Weights of a small transformer language model.
Training: a variant of Adam for these matrices, 621M tokens.
MLP neurons of a small language model. Each row is named by its layer, matrix (gate and up: input weights; down: output weights) and neuron, and shows model dimensions 32-287. Each number is 500 + 40 x the weight over its row's rms, rounded and kept within 0 to 999. Numbers have three digits each. A neuron's up and down rows have the sign that makes its largest values positive.
After each neuron's rows, "fires before" lists the tokens most often just after its 100 highest values on Wikipedia text that the model never trained on. A number after a token or word is its count.

L7.gate1005:499485577501447435495463446475529498513551437544539472501532443523554458525423500518524556522511487453562524452476423488440449476530529558468459457431492473493530487451448457492517427487532508496497531500503533456480475570528457481480507518525478451573448519493493576583546492542444499460479501431418502434436510531509495603487469546458450510563517510500546485523420452496513495500538482482464460501572506498450555574513520578459512596440511534446485470526511524461482483564524438588523472416571477489523470533496507544476475481495514502512505519511465612554514466515564470577428444414521570465427459556483474445390504537455483501562466507469487494522482534505517496467410513453534497501465476493449550512517520472541494455538516509562467535496497458492502459476507407
L7.up1005:544470566523475427518433453480524482501508447468485523539530448508541437436468511515418446531499510490504489506448487542463506506521562488516492483448540441463540505434474511502551495525506529472504533508497492480542511488508430438438522538582424500465527517469494532510467496513461457474491488430423460469470553540527477499480493554508469476516573438499548477470488466490537497480464460476484501477482482461568534511540438551530527519469517483499484528503497480473452517499509496578448505444546463498453459520522438550492547435531569460535466474489419459483514429473497547522421479503455537430502522543450535481487520523468477532473419491506531514412548514536490501490443498482551536453431479483461442499471562487577479512490540571467481530439547475463433479459498531
L7.down1005:485481527580450517513516540472537471514457463490497585553565532472518411452426486489443460518475519474489476509552486540484558495461523512515509467488462481459427525475534483538529458558578560513450533478547486503523447568461465509510543521499471524513533412427460526445396525536465466531506455497450467478482532500558470491474463566551484495463558471420513493446547439430516497495492492405532588502519527483565528528497466513470442471600513489513444600493527461464526471486519450554447465460494500498445523443589448498517597433506536503528438490523492502477481446463529454530466449522457479427492570468433472526509510517433483510382458553592473513424535506544443561511500473457417538465486482503451430482457598436595491538533485554474499517433546524504497505492543549
fires before: " |" 33, "0" 16, ":" 6, " " 5

L8.gate1193:553520441495395470508485544515510469453511565532543462470467482531471524503510438385504545526477484565566542525554472549414548556510486511470448496457472514476437546493468521543461438511561538475466509484574562493520575493471441503451529537517481470533575471519482495533534393506458528432536481475493512475511518533517483559543480565458516523538502544444532497493517453500530428517510495490554463613548404526538505489518483482516519462442481564506444482507554495459486482514513486520576532596599531494478470470563572530470518488512551468550475547481489449521459526515470547479398526538558519488503471518520457549540437590522535541488493476496515509511508490515500501477465489450563541432525452532528525574520536547469511422539522509506485533507553505474469495529477520
L8.up1193:441526431528478463536469560538476519481505610465604504460541440554458461533430483479476491524464546596516506517490547527502546473536455482471479586457506560492445544436533470539495473495493533483563518492537499486451532503463484468527519500570458469509554483487448442464461492467428506419499450503477509467493523491527446513495519605535495533512519537499499460512505453554600449550516510470504495519478440440554425471522461502484495437492519483447490512452554423555489547422477533515514452481524525522470550535593500517564551524506567524523477555484485478526504466481430393482408518510592479523474502450511472433665490494546547542445472475443464482450525477455493472513456435525500472515572472585487496490563480481506471537518563469504500533461493550449527494566384551
L8.down1193:459504530528476454492486492450514513484538526523585531513541530489498414455497450543516432485488495432511482542504584444535400498521497457482461549438514518514534646505500440476466482422468450492529494468475466562443494491497464473474528519527466495535570550497504505504411532481492475529459545492478388481517485482505531448536551493561504501513585477528567506454523542532469500548520444475421435504560514458568491455475458463522516418511532519505554499433408449539458552492529488479434491456458532539453547488450523519503496467509474557512507490470519479486544560452499451511498510580487460482510481538533493507576483427526539512468501556417516530446477462487521616522576502483486465521562442547521492474521456453537512484539514454423510455495487493547521444470544488
fires before: " |" 30, " Democratic" 10, "0" 10, "th" 8

L7.gate1213:487444448547489427495504510463502579527526504515536562500472546602468562572497449449558494438446496519478508518515487443517506464502523502506511457507485489489501414486479511459515489554552511548448574491522495459490522531471498514526471491456465486489490567456500465490541500522424589549586491519521495536451566511554449467468492484495551451450494414492513467450530460447539484510414447496494492496478503538446456430588484470463513481487559483517613461524521531489446499533532446457539463510493570502522492468446482516426550485475484516536457510467612530472499481505488511448450539460500437491464432610492473522502493484480440490543540454488543489557566471449538537541515485520482497469508506534517505501466539466484509499515471479467517493510454500509526511471504567
L7.up1213:411545440498485499512456488505504439493488556509531459485593478537544440534468522539489477507477575512484523490501560565441495454431480452463559468515466457498551432520536512500472504530505462458491535484482501424475438467521474470538526614502444506421503546516506403465465492450398484485489453501553518547505481490512440446470509517549475485475518516457555491598521573443532444454505503528508528555568506468525473507543534486504502573534482476487539523549477509468510520522481505532429549550469493485560491527548471467460514454460602521467491554453421446435442405480526534510508455439414483473526486525477531447501523526547457549557444418567396566463463477447483499553498491548536481506474565529505513477425520479537545475480409591411487530465524459577556449528467573
L7.down1213:501534513449542526522421506436606486534521575462577460532491497402561491448539501532503565548536489444453499476486556524507509549518480483482538558518495406453504512489504458471525490483449517451488512452482501461553522495622538492489552617520541495486541445532491480520475457425616469513500525523522484450443514510494564472577579548520486552543528439472471479470477567501428474467502501524482536515571606542482498490503486541524498518491447421442508487541468510544512537439575490555500455512481477515472506518474461406513528523544498427559545505533474484554521453383444434508523481479561463511520497507492499531444482463490483514461481523555473453522472507566574455539533437540564549446438498445512512523466516502463548474538526526498517502477495452596465477523467486
fires before: "|" 29, "|---|---|---|---|---|\n" 12, "|---|---|---|---|---|---|\n" 5, "The" 4, " of" 4

L7.gate409:532519499416408532524438466522459507511557481593527531548531468491527517590492471476475497470508469469629538485507454518414556535523522547560460437474531477537448476495461541456507507542550464589563470529478498512491494493526395497505447455506502479498535476482529527569478511541505448453433553452455551498487476523529452562480486541481544394532493460523574490500513523514376508508529439486448451531524441531417506481457506540504503543506499469557534453507543524482420548569558456488508491484546558442507495446494528499492532513485512531576515571557537511532538516530485508498547489465427537496436473494513461418492489499484504537502471535496486427491554504518402500452467476592526525421474499486505533502500487543476510463554436476514520459501510492446503490535515470
L7.up409:443494462497430429473534504467462536476506482534520527558479546549554504501511457521463480496445548532514513448484520503517607471456448574558457503466529525512455507459529555523537557558496475481480599527494506573474517507490457529567530558461526516429452491474477570490522549501532462502495529543510453416462481534622433490529490578575527511510507439536527517526485423561421497528510470546452490500502527485485500509517507471471475479467556450503495467508529493476445564502491520536512536514522499481540437523469526503511530549481543567541538468562515490532606507487473518480462489490428534566460464528463493466487499486509452540507514499496537495465531503493445543530502472450510509460521549469532497474529432513471461487554533479544455488456478454462482491542601487
L7.down409:477535498521530427482505528435479522472429497421569516448518557550526515501533516537531456525545512536442551493455485462529473530451496507482478531510519532484446533514516514502474502485448531407490477492548489463457454500484583601431452616485506573492421514508495539494524469547529458470471475603499485457492440497520463520526617489535457605532496567471447480500473498522476502515525477499503486456532522541567495506485487498513446495430560543445518565463494461496494496461446618554480519502464462484444491475465453598541486430487575512477512535540503541429555488520530454543517538485541508529523539491520491438544602512522503533460543482506494506408409440534482495599473472454528513475507536566548538530557570518498492525464532451483530524453484470540488470485607469
fires before: " |" 36, "|" 14, "0" 6

L7.gate488:484489508501411494523447500427500541499501454422496441469521420444492482520482490510511489477389473569494573486550528487482489482507472473495467528465476460508494501501481569521511479460518572448460552544412485548538552497463408518452477500528476513598522461483548490432506481515503524432461462478488525519492546557477506558521527470531552472492488557464534488506473512455545504536513478475524487526580500475495539511510460516525486508588498516507479491504535504529378529537470422499537535503616506445512484527484445554464507538490478491452474539501517454483481488577471467511498449580569496436497531527382527466524426494532524484512508540473532454458534495522546585491511546519487477465508555535490575588513510532391577449551431500554539541486532531595462452556483493
L7.up488:416497529527474467458478527498508451525480507480500480567564463462498501546485547549479528466517521472504579510447423502526549549473533471544500519534472471503459487500464527534542561525531480550449498542473560515595456532511478447485463480542516521608500524491512422477458524410555515517529441504484471528523498499496501404477503459526516526465480534469573426522577528498527435458537455480521510502461480427517518522471482534558429490588573442522535497505467566525506530519510436540525538552522463483504521498477496516468515550537486442516509509469540491503482575557490525493515518454519527506502516510505594432525427470455503452456518504490576476451425492477607485571534536489452535487502494464430572491469508527512520502467447529540461488440505540551513461511459588
L7.down488:457487521546484519472507495553550476484503477591540500564559508488527512485535589454501491515562505450458515534457446540410508549434509486483519507496483471500467517485513482493540501503497576552442474467518565461560537556500501414465519493513556594571515556496536389514486509509547458566459551496513445505520508461429523505501564461461523452498516510488486536549514522448493493464489487423539441550562528495478516529503458428555541471497560516497502483551485482508461528471521464550504507518445539495510591534502501550474523482582406519551499454471426461528594553516488498497532518499491495578548497464550507503529447496510503532405563479567561450452473494481490519536502520473500522472450416549529537533460498539513495595484499468490483395522489486452562469523488537
fires before: " " 29, " |" 9, "100" 8, "0" 7, "2" 4, " all" 4

L8.gate301:521502432446503582486484526464497562493533463530460548501539551476518488520542479524546581522580502508507544431515503509497599530506502414489504525511535460495477471447395453492557495518561523594510541551503525492527449532537541529502509479565518457422590549495488553482462516516485479500546511564521470504452487549472475530523482464436485477459530447475515467514481527495452418495458488473483478443470447588528496421501512581488495505487439502475509490529519517464523448464445469449504510511524501486527483470540538463534537459436567400520526451490496487514440475555505532503472446549507438423498474538506510452474526491517431551539470442511470447471495498517561506453474540504531499500450544472568494542551517544504482554522436420504472443600496493633429514480507574
L8.up301:569465477542419496578480428509476510482493527530449524492513503555532478519541603558460463493503542517497541520559499494537451534543502513509510529496475563463444500477488531484515483504530485513496555537570563443513494419492563443492509485487528437465527547505428544512478481518533475568536536485507485470523575417484430538497474489445543551531571491488518482477529552437486523476504548493523443496504453433503450400526455404485550541455515571576477531567474439524499467464520460504484470505537501455516515537473572469480475484472551469506514447506518529461476505546473532514529528571456466485519548516481550501510477528448488572495505486490465455546503522480485467508462497527508504481498488494567532534519504524460466540523556448529468472494464500476464465478564458
L8.down301:519487549408555461507461449527517533551439436514531508458449454540451510545467482539510462478538448484449506482495485445525503467476524579509543517508474442458443468463517458388440462559557505469510372510455515433498543503601508485495511478414540483481460548492468553445459538518510411460539459539498435452543522506528553353544440463537459562465466519458472520476488508477536561483470457594451524533532509493587471480470497518547566492475464551488534452614513449519543518486525467498456517464460494497522467542493435480556525515592468477510516491518537511527526525446528472546516483457513447572512602500517556596471469456448503459480513607507533516537482536494559463524459481552532454536556420542453572500502524445550534451440439518492507464469517530443580550506506402
fires before: "," 23, "\n" 17, " the" 6, "s" 6, "–" 4, "|" 4

L7.gate373:487532474489473524456517534495464520511505591519483605513416556446489542439531424509537473470536492516485525539413567534480489537502445473553465487525479501470568501541446496439441519531580476478448555507405470486444433480487457552514441479438443524401497417551532532513502501569502514508478536506489506561430559497458536499500432486515510469394487494519514416526484497473449498455531464431539494538487525516435462531561538513491528495497549461559471500528564578512465589529566468513549503608537527477456477462398509566512496532534535529563471514523505588524503462506440450452477513518422511547473459489439529474498441462515451489477445513493474522469490459401491498542488501533533481470463507569522485494504539446515458493548431531444522517514511519486474483520578515
L7.up373:442476504522590513510532462574491507525493529446473575469481449468493581485508490499530503544483545482556480489526513552485528496478452495509537429538479474462499489462459495506464443452493502554436452441476547460501466544494482582512560486506500505519436514540518445452523495497528510552481490529510543472441493480447419493451524515574380459486500541495483424463486488462494468563458461551535459483492521534533479544546612483500484536459468496471532531534514525483505560487501436427505541465518520479521497444522493502533526484504477523500521469433551539515467437488511494549463480484467525447467532500485464409506548470478473537536544478538411530477499487493545600528488469529462491533455571533526480510535557500546461559505461434482536493493476567522469515530474492
L7.down373:433503514519497498501496555597487492506498487465561481568425441495509522565490529504510527492463474547497557458493504465509523516457525494551553540489467536478518462536516518424536507456474518460507539469462444528510552471476547507525529438472551530477570577479508577477524469474441543519548527467488469545505455455545583515528557427531479535483510491479552517500541498492471515500484575497541544456561541539443552474508475472489482470487521467502431525449467424473469520556466469480508528542492547502486480492523488524465410475557544510561462468480479542479492479459433547503491481436542488453497493506494454534480483439535417509495411471567481441568442563480583481391538437525438541428502489506503474526499559395624471475509409569449504486528423451438489504433456519
fires before: "|" 31, "-" 13, " " 11, "|---|---|---|\n" 6, "|---|---|---|---|\n" 4

L8.gate1305:429498563542549551514498523539492488485560472518479480533527515498507481552563415503568497452538482525463490517447511500504534515536485399472511505559452492480491549493405492608509475503599505503475578478526484499525508509515497499501527491535464484465508496553532479492548475458467540525461457463586486490475518470504449556536518540558569479468451405469467500513469548444505452505422493489503515472542450516477525512553506491471540608467448483590448484519543519482458480537537514532523499560517501458491402497528495494518561443404455500525475504495482416561496447491546455521421503569459515450476534536460520553487522482531478506535518475551511487513484552538541520386484457498545473439483547526470493528496545537528480493505424526439521537533510495527488488479450555
L8.up1305:454470539541538513469505498543458491505533506513494459496485533478445514543537464538487522461507486559493497477496525514525633496477493498502563533539481518445549525531474478500490508502540461490518498437565508460395438436445491531526513500500467517420422439459535506552541585540485531507471507390487499476448492502501557398452469528516611457446422484456561449552517537508513511521475382536511479512509496534526551546508584512497517567497468481535401536586529441512466584506555563513498533471518541491506401447470536433544533488512503484504484461509490465471522497499521462527444496453462516513409492471413560551492516582515382536517479522544422508531475465547482452405482538447458420457524527524501482441521532541568452452462492493449551563552450511469553499491542460
L8.down1305:449458523545523470529480526514531483587516509455468497505458408523439537550484480442499574580520473436496464518472471543524584453482475567465462491451506523443526507443523537461493447532584488420521530418567566467498477474482558570554525494502488521451488452506499505482489531496591457517448505511478581537491494554504567427540487554411479474462556454461518549546518460485511453496516539589571510500432485518538495486491488485487469570493474509517427469537481451511519504514527475440595411549514458488497437464522488475493479482484465522474507491568478545548495426517448470509523511429558525517419506466454552513506525510503527504556455504491505543524484606503537528445577502548507516494441406591521498510502448468497506470472488531529493632483506548454497492504477477
fires before: "|" 62, "-" 10, "[" 4